Part of a small language model's weights.
Size: 16 layers, 13.4M parameters.
Architecture: LayerNorm before each block, learned positions, biases, tied embeddings, normalized queries and keys.
Training: a variant of Muon for these matrices, 447M tokens, 6814 steps.
MLP neurons of a small language model. Each row is named by its layer, matrix (up: input weights; down: output weights) and neuron, and shows model dimensions 16-207. Each number is 128 + 24 x the weight over its row's rms, rounded and kept within 0 to 255. Numbers have three digits each.
After each neuron's rows, "fires on" lists the tokens most often at its 100 highest values on Wikipedia text that the model never trained on; "fires before" lists the tokens most often just after its 100 highest values on Wikipedia text that the model never trained on.

L3.up106:130151133143145157139180135086110087138139123143075145098125102136097146118158141110123111147166146117130126106114150091138113087138113083140131110148145133118113124168109111111116111155122114173129112135138111168109142106102116129106140129180130124150147156125147119144141170106134143161135118125141187095152107111129156092137111083138102133114085157138109118183113121119117098148113097118125152175116137157104107131157124138110141150106150137102180121111109107152149145127089101106138154118112096093160124143109149141114156120117133128103159143144119076130145133140159175146
L3.down106:144131128140116137143146120081117171101148107179092113094116094092143115157139132132124102136138148118136143155138123135117151114111104119135127152109093127153116097148126173058133096130144169157128121124124165144148101072131180164162173134152117109128140164143108103139092166134128134135110175135116112086139078121131144096093110131154100132134086113148122133125166101121108112163122101150060105133087127119087121126153148127092148124135124130170136124116123132114131128137146094094123155090117096173165136113090162179138122125098166148118154110134148121123149171112125162128
fires on: "am", "nam"
fires before: "ed ", "e", "es ", "es", ", ", "m"

L3.up124:156122147162145132109136100106130126194102160129126118131098105145156119092125111173145130113131149111103158137119094122131147152095110149086158127116115114109134078130131117127166088146124099100101140115087124140141110192097157132127143117135105154105098141119124156099119165141109140136138135110104161079166125124119093138158148126127112102129104156139119130106154094135119145153116106130157082132175136138146123140166105119116142107135135153120092118163103116142098146104113127120138147096151110110072177104115129126158095168115110136147114106182086141125092102169172095100
L3.down124:060126137143140100133114105092121139162180138112162150144144157179156142133127093162139132106116150117144147171117098140092102104126128159114161116134108115121138096136124111131131087129098130095107127089127146118132117164086145150152138111125140135167125145111124111061139173140156132130127147085111141128192139171153107098122166144131155117108141121169108136103138130140125097173106113120132107118159141129111114093135124114146153133147133110135095112142122119135124157124097152116158109126117159157086080157121143167142136128087126178135092072140092118147094149154168101147
fires on: "ati", "iti"
fires before: "c", "v", "z", "es ", "ally ", "al "

L3.up800:112128131156148079128133172104120117131097158133127142173168117127114107118111085122138126151179127084123112167105093134146163130167080134107143143106124110177114150150176148126168134107111086123141137140112160121118122125100135171089157148131114185141109125136131142102122121192097076158136136121116139097132132128141161117152127103135109116144152127103124140110119095144114124085109129131144094139151171175121088134128097147140128154094082140142140147155148115035136128156099144149141124086118098151072120093113147083139121111119140115136104097150132144149131120142130089112
L3.down800:109115120181098078119129141119129079151119175126134122153135128137131158154122098122135158151154125132135148182125103145142148109142067108123104119111089128139154174107159134136134111121095071134125155121089145130136164135143171133120110124146109180128097107117126131135157192141123081145118143106103147079174123133157121111155160119134111119136137119145124093136121139112159125144106147117147101124178141124141125165126117129094103163122097109124116115149135152066165172126148139112122162090140122135084138093098167115085092107109149136158118132121107146138107152114149101143
fires on: "iti", "vi", "anc"
fires before: "es ", "z", "ew", "ous ", "ally ", "ti"

L5.up481:149108127164163124152173128128130097070154094119090152130145111124130115094113130111128129154148145101132116155128127148143113123122126112104072105140120133123088097183140096121126128097157128114110125117085149104097126160103097156108089110139158145132142146128135157121097138140124141092124115189122149148078152165124136119174207131146121104144117156176142149122145083128123117141115118153124126144138121096121078133141098152110096140119122163085148144146144102115119167134144144155116112153138130140116124152138100137114139093088139141143158167138107142122138115091072104140
L5.down481:127110141155116108154133131134135124079161119125098182144153137083098136149118119121119142119156113122099091121108154152108087123113125116090078125114120146157107102156133109138145173100136126143127111112088151138119129138169110145108091148130165136123159129137137131136128161101140111079104161134117131140075128124165144187127163120151149102146118130176152095107163103176104098160092129162123130128115120133124105125129091122108141138140134154110131159158111143109129190110155126126120130159157165152136104121139107115085132101097153124134156163114111122138146144126074108141
fires on: "iv"
fires before: "e ", "ed ", "il ", "is", "ing ", "er"

L6.up127:101109160131126137133169133135089106127142169113084101113092114172178136158107090155130114129117109125079146128164103086161158111099156132110118117095148089112118154101114148142111103124128142151113098134124100110133120141141136143148145132161125166140120128119135116096099121108195172140124151130089110153120136120107126124145115178113140096085109111138139119132151163180098158105120141163159087132146139141150126141146100102101093145108141148157129105139135156108109131121110140112140109154112110147162163108128099117095114113135122135158094112100143162113090101141144133137
L6.down127:060138125141130162160148171152152123111149120123154108153115122127122156120104134134138111116093140142177110160135106105166106149111121130130148127115067128115118135134157164160088126143129117092128099103150157135136115126192092131157125149153106129135091096115128144169137135148136161154141142118130146090141129121149109136155129105138136118072152145117117094131144119105138152137127140152103102127112130163155119130130106117089145102081117154149108143124087131155144120140143169096125146164115139129075094072130149140134066116125087080139161110170139134135110139112137087171
fires on: "ati", "are", "ti", "si", "et"
fires before: "c", "v", "er", "s", "fic"

L3.up123:159144174185153156109127101110103130142093102113102117091127099104153119133157136073126167191173141137115126124156142098141176109124097126152103137114157105137101122122122101104120140153091140154089078156154156169162145130122175135111139087113123109093106114157113144119121177127088116137101142099128107085130103107111132134140116108124098141114105118132107105136110126132129108171142130133142119132128137127141160153109141121110103124153153115134139186102142100088132104154154148079121156112091126111154121137143138119145174131098112124083143069148173112155115137110168126141
L3.down123:116130106130129217113137121134156122120114090132111146168112120133160164148117145088115143107148092105093111072159112130173150085135105129145110134143140103133157124146120120107124104147113125139102140116140123161142138122129178091144154107082118106118132155135143096090128184158124117112104159103124134127102085126121150141100107165096113090148154137148119113128119135122104140145135124094127087119134105101142169157116116137131111134160138140147177134069118121110153090129094127090163127114060123144142124111144104105144162140127131162090131159119168129134097099113136155089
fires on: "nam", "ag", "M", "includ"
fires before: "ed ", "e", "es ", "es", "ic"

L5.up421:122158151143153138122145134117180150155136140142140098118096148105095119112167126121122161124122128129152165126100117157138153102151140107137119170143103097075137148123142119126142131117114113113093110137112130090147085133142101159148093173112112147160095123125090150121130149140161109137123085098138139142089104118105130117175103158103159091119135129128115165118111123118103140128133142185151137172138110139158108151112176139122143112152176135124118156155121116145142082145113161111105149139127164104107105150162120093093089097133140111143133129118158120100148119167099163146
L5.down421:129145148099151134147132153135138172102153162127143116125116121111080149140105148142128143132141099136130147124103098109107122146133167120150129150100077152082143128137133116143116121138114110101128100111121097148152119134156136134118147155104099141142151151118126116105101136129119100154134112129114124150094084100161177139163164133107156056133118114103154198103088132121109110134137147132123126148128117110130147134081155111140135187187163105140163150140122100170106145157145134124088130139129106092100094161166132146095159128101126093160099138080114095119133139161098167176
fires on: "oug", "ond", "ild", "comm", "w"
fires before: "h", "on ", "ary ", "a ", "un", "r"

L3.up424:155188155146118202121099139147130135129144145099117105133155109128136138090120124071117123151101057124129166126111079145157173117128126120113123123131120134106129127144127113107139142152135109113137117172148145135134098124071114118109130117140109110140157121097084081140149116112115094138104115145094153147158106138163108139174143123166149159101160146072146092131138128111155136152153148144110146146103095144152093140113085141098092099137110125111129131133074102125150093128181101119092141134101099141090112129111091156099121130132136158169106093126116116159115104131144144167
L3.down424:147158139120141143133083141157151153090110121097154125149118137107102133149143079125103136130117103130151071122161134120144144168132102118136148129087114125125139123135111169105156124125151143099101133150124149102148092130093102129149160108119151103112100103130139109165106118112152136116098125155145165094120118112140127197161101113175114095148184111133167124158110120150134099139142131134116108141127111125141143103103116166101119096177118062098128142122094144142171094136119099124124148109119123097121136105101156142176155144120126117172147139167146159132125166144105175127
fires on: "==", "=", "===", "\n\n", "== "
fires before: "\n", "\n\n", "C", "P", "A", "E"

L6.up707:109144152142079112134097125087173101133150071149137095104173143161125144144077172137157143150132178120127115124112088096156098108142132102084141114164148128140127155084142155109143111113126159114120067123122079151116114154144120122152149118112162129150083082121117140107137136108096119156153135118126123133150131150140092134147148147138109135161138130069150090128135139137133138102145150117173164133130149069164110092143137147142121151118139091124166144119156118086126118065104126134155106149146125087139094111126175113132132096111159098119081119139170119137151170148099148129
L6.down707:117128133124104144154137138141102109110094111150139131104129124133137105124131107109139135127135211133142135137135100128076121106109126157136127135180150119128120125120117124097131135131149130125103172093152107095148108177149154089130127087113138087096088131113131123110073128085162132137134148122113132087198147135095118092165161108121125177161162105076132113140155170125132118110139117108152124117105113102120153119151083134153134121099122134169141136103163108128155178135103108113155102147156121125096160135114171113124111104161131135132134114111135104066162113113138080146
fires on: "se", "Se", "ot", "ac", "Ac"
fires before: "qu", "e ", "at", "t ", "a "

L10.up36:146145113128100115102101093141136114165134146101139118127151164130141143175103145148094118132101145129115139127158132118116107113133131153072096095118100110119158123162077125126104148140068151151080124101148097119140102172130130129133151092142129127119131123141106151139113091123157130069145064173151106100116116111125100122182079129143140129088163164106113126143137155139126169114160135086148168125120122141157143121121107140139152178144130112128147131094118106131142106179142162146151138140151136118129150137134157157113148115149114157134161133156145115133157141099092130097
L10.down36:149133142143115125129120161179126142106124164155158126131114116142137112121132091141122159119116105070108105133132095162088110077160113125130116136139145165105100118139126141126131087099093182135115083107143180169135121123075132098138124123139142135120110152137151131155158117099110092145100111130094166135093119091145108160145111153089185138093168131090116127111115133153131148143146116164111126124152108123126167118148132114132111114138146121145135131145106127162136119155106120122147120121100113158106177139092105127138112090080136094096146138126097118092130135143133145122
fires on: "is ", "are ", "was ", ", "
fires before: "a ", "the ", "an ", "s"

L6.up666:149165126145111120152139110126108118116109142146159144118197146118158094093111106116123123175131090118144196110127104129166120064181122129088091164101155131120108128130136126148102110103106157139140147118131090148129075170135161153199154142147129126152133121151131145118101112132121134118097135153159159157114142134154137152126114166106172125111118131101116104116111155091115095122135128131131128125159146109152118106139113147115116180148109170109120086114123115141097148118140124128139140110179130130110133116142130167145175102157135104108098137099166110146136186087101152133
L6.down666:127091156126092143129141103150162139115117071117152127137123117192113093140107138190133135123120092098124116100143089119139131100131119132086096180122109124109128140147138145120097127120097143125098112115145105208145140142132117135129188153142132118125111103160105125107131101126193130178135124183162113118118072116119153122131101087095111102160098121062163147102164155140118133174143167192130108129142122114116151117128096106101148142139116149076118123115108094134103117104141115111165132131120103140153189134097140118191152116134111134126129119121113102125112144141101136111
fires on: "=", "int", "is ", "was ", "= "
fires before: "\n\n", "a ", "ro", "an "

L4.up242:139146087139160209132104102173126134137151128129157107137152143122124134134115125148139158139095089113169084142136112180155099103178131102111129095114122117117135133138092121113156097132106106177131111131161131153120108087170076135147111135122102074105117139088091130105135089112122121147052087117144110116096126149138134094115130136130093124122159139097147169135132146156146133096127150150109153134127138115124090136129133106116119150106156156111108139094146104121118148091148143154085105105120129105113106129122110149111124146107123125065109146115151098124125134147086154120
L4.down242:065130110125094129152116137146068124149140119112148117126118148111136147117137137103137118143088126106144102123149140155091159124112143147149124132102126147133115118078103109109139139125099101161118095150155143162126173144162045151142106173097143100133142108097099127118124091070133211156116123150124110131156127110149108140095110144139123107176112112109109135120103122115137148117137120146140125119077100143114158101134118128115106153160121120109090159142141124135117127090181139131114172138161151081140094132090113122154105146117122140177148115152162141141157115181114095138
fires on: "===", "==", "per", "ep"
fires before: "\n", "\n\n", " "

L4.up682:174128114094098147174178140086141105115107155118127124142145141124157120132116115091154142140143172136089140126164111112124125129097105181131142140157152141112111167120146100162131090151129169127154109081159118133097095146088093089109133169144124109134149112109068121152171087169097120142135131146062124133181133132131110147129157108152136130115124105125108103152143096140159130111153122135114147106151111109122143128106131144114111180097085125115142082130113126109135114113129099144129091165162111132133090153147120083092123107113095099137147118091114151118121157122155140116
L4.down682:157129090114102129141143156144126136134123132109128141133127164108140134147089111084151117158173169137110129104148094079112125103133129167130154111134158112139100175125135136158131071129152146165121124117129140122118099144134086094109156136102175088096119133113118118139155082121132170154120162117101088145166151105121076161134136162127112138122158111103102111138129103127172116115134145127084101156113125094130144132132109131157112152109103104154127099124151130136125149112128055097116098171191161117181084126120105121144139107107140108151140106075141108104121138124162125128
fires on: "se", "For", "Se"
fires before: "qu", "t ", "a ", "e ", "ce"

L5.up611:117119111098122136143144093123146147105139087129166153123087104105168122111133119099120147135145156063138093113101121134126126145120104120134186086112129116146144118075112146122122139088100139095059165126136129151157105175114155135152126164111128133124133121049167123083126163128132098135117153115165121141155171112142149137126158113132121130122174137167135102095121093145133129128119091158154133060155084156114126088126122108080154144138143153109106126128094154149149129143125146116155142150144125132140102130134121152161101137145094125134124111164108150121130105111101146132
L5.down611:129160124138174178158113146115080163160101092148137107167189091125129105083119108133120124098160137117118126169115086117132119130127115130122172127115131137112128108138142152175128098158095102148115117111147147120146139137111154159149129145126146135106114094113147099155132141106123094119130179118095098104157115139108095089178181099114110169160172150169081127170135096118130139163149103137090109149135108125127122135160131125118152135147078162132097149144161104112141146129138097114118150140128105137131119090097145102099103135136127141136148112098097139151117140083175126090
fires on: "ati", "this ", "de", "pres"
fires before: "c", "v", "s", " ", "m"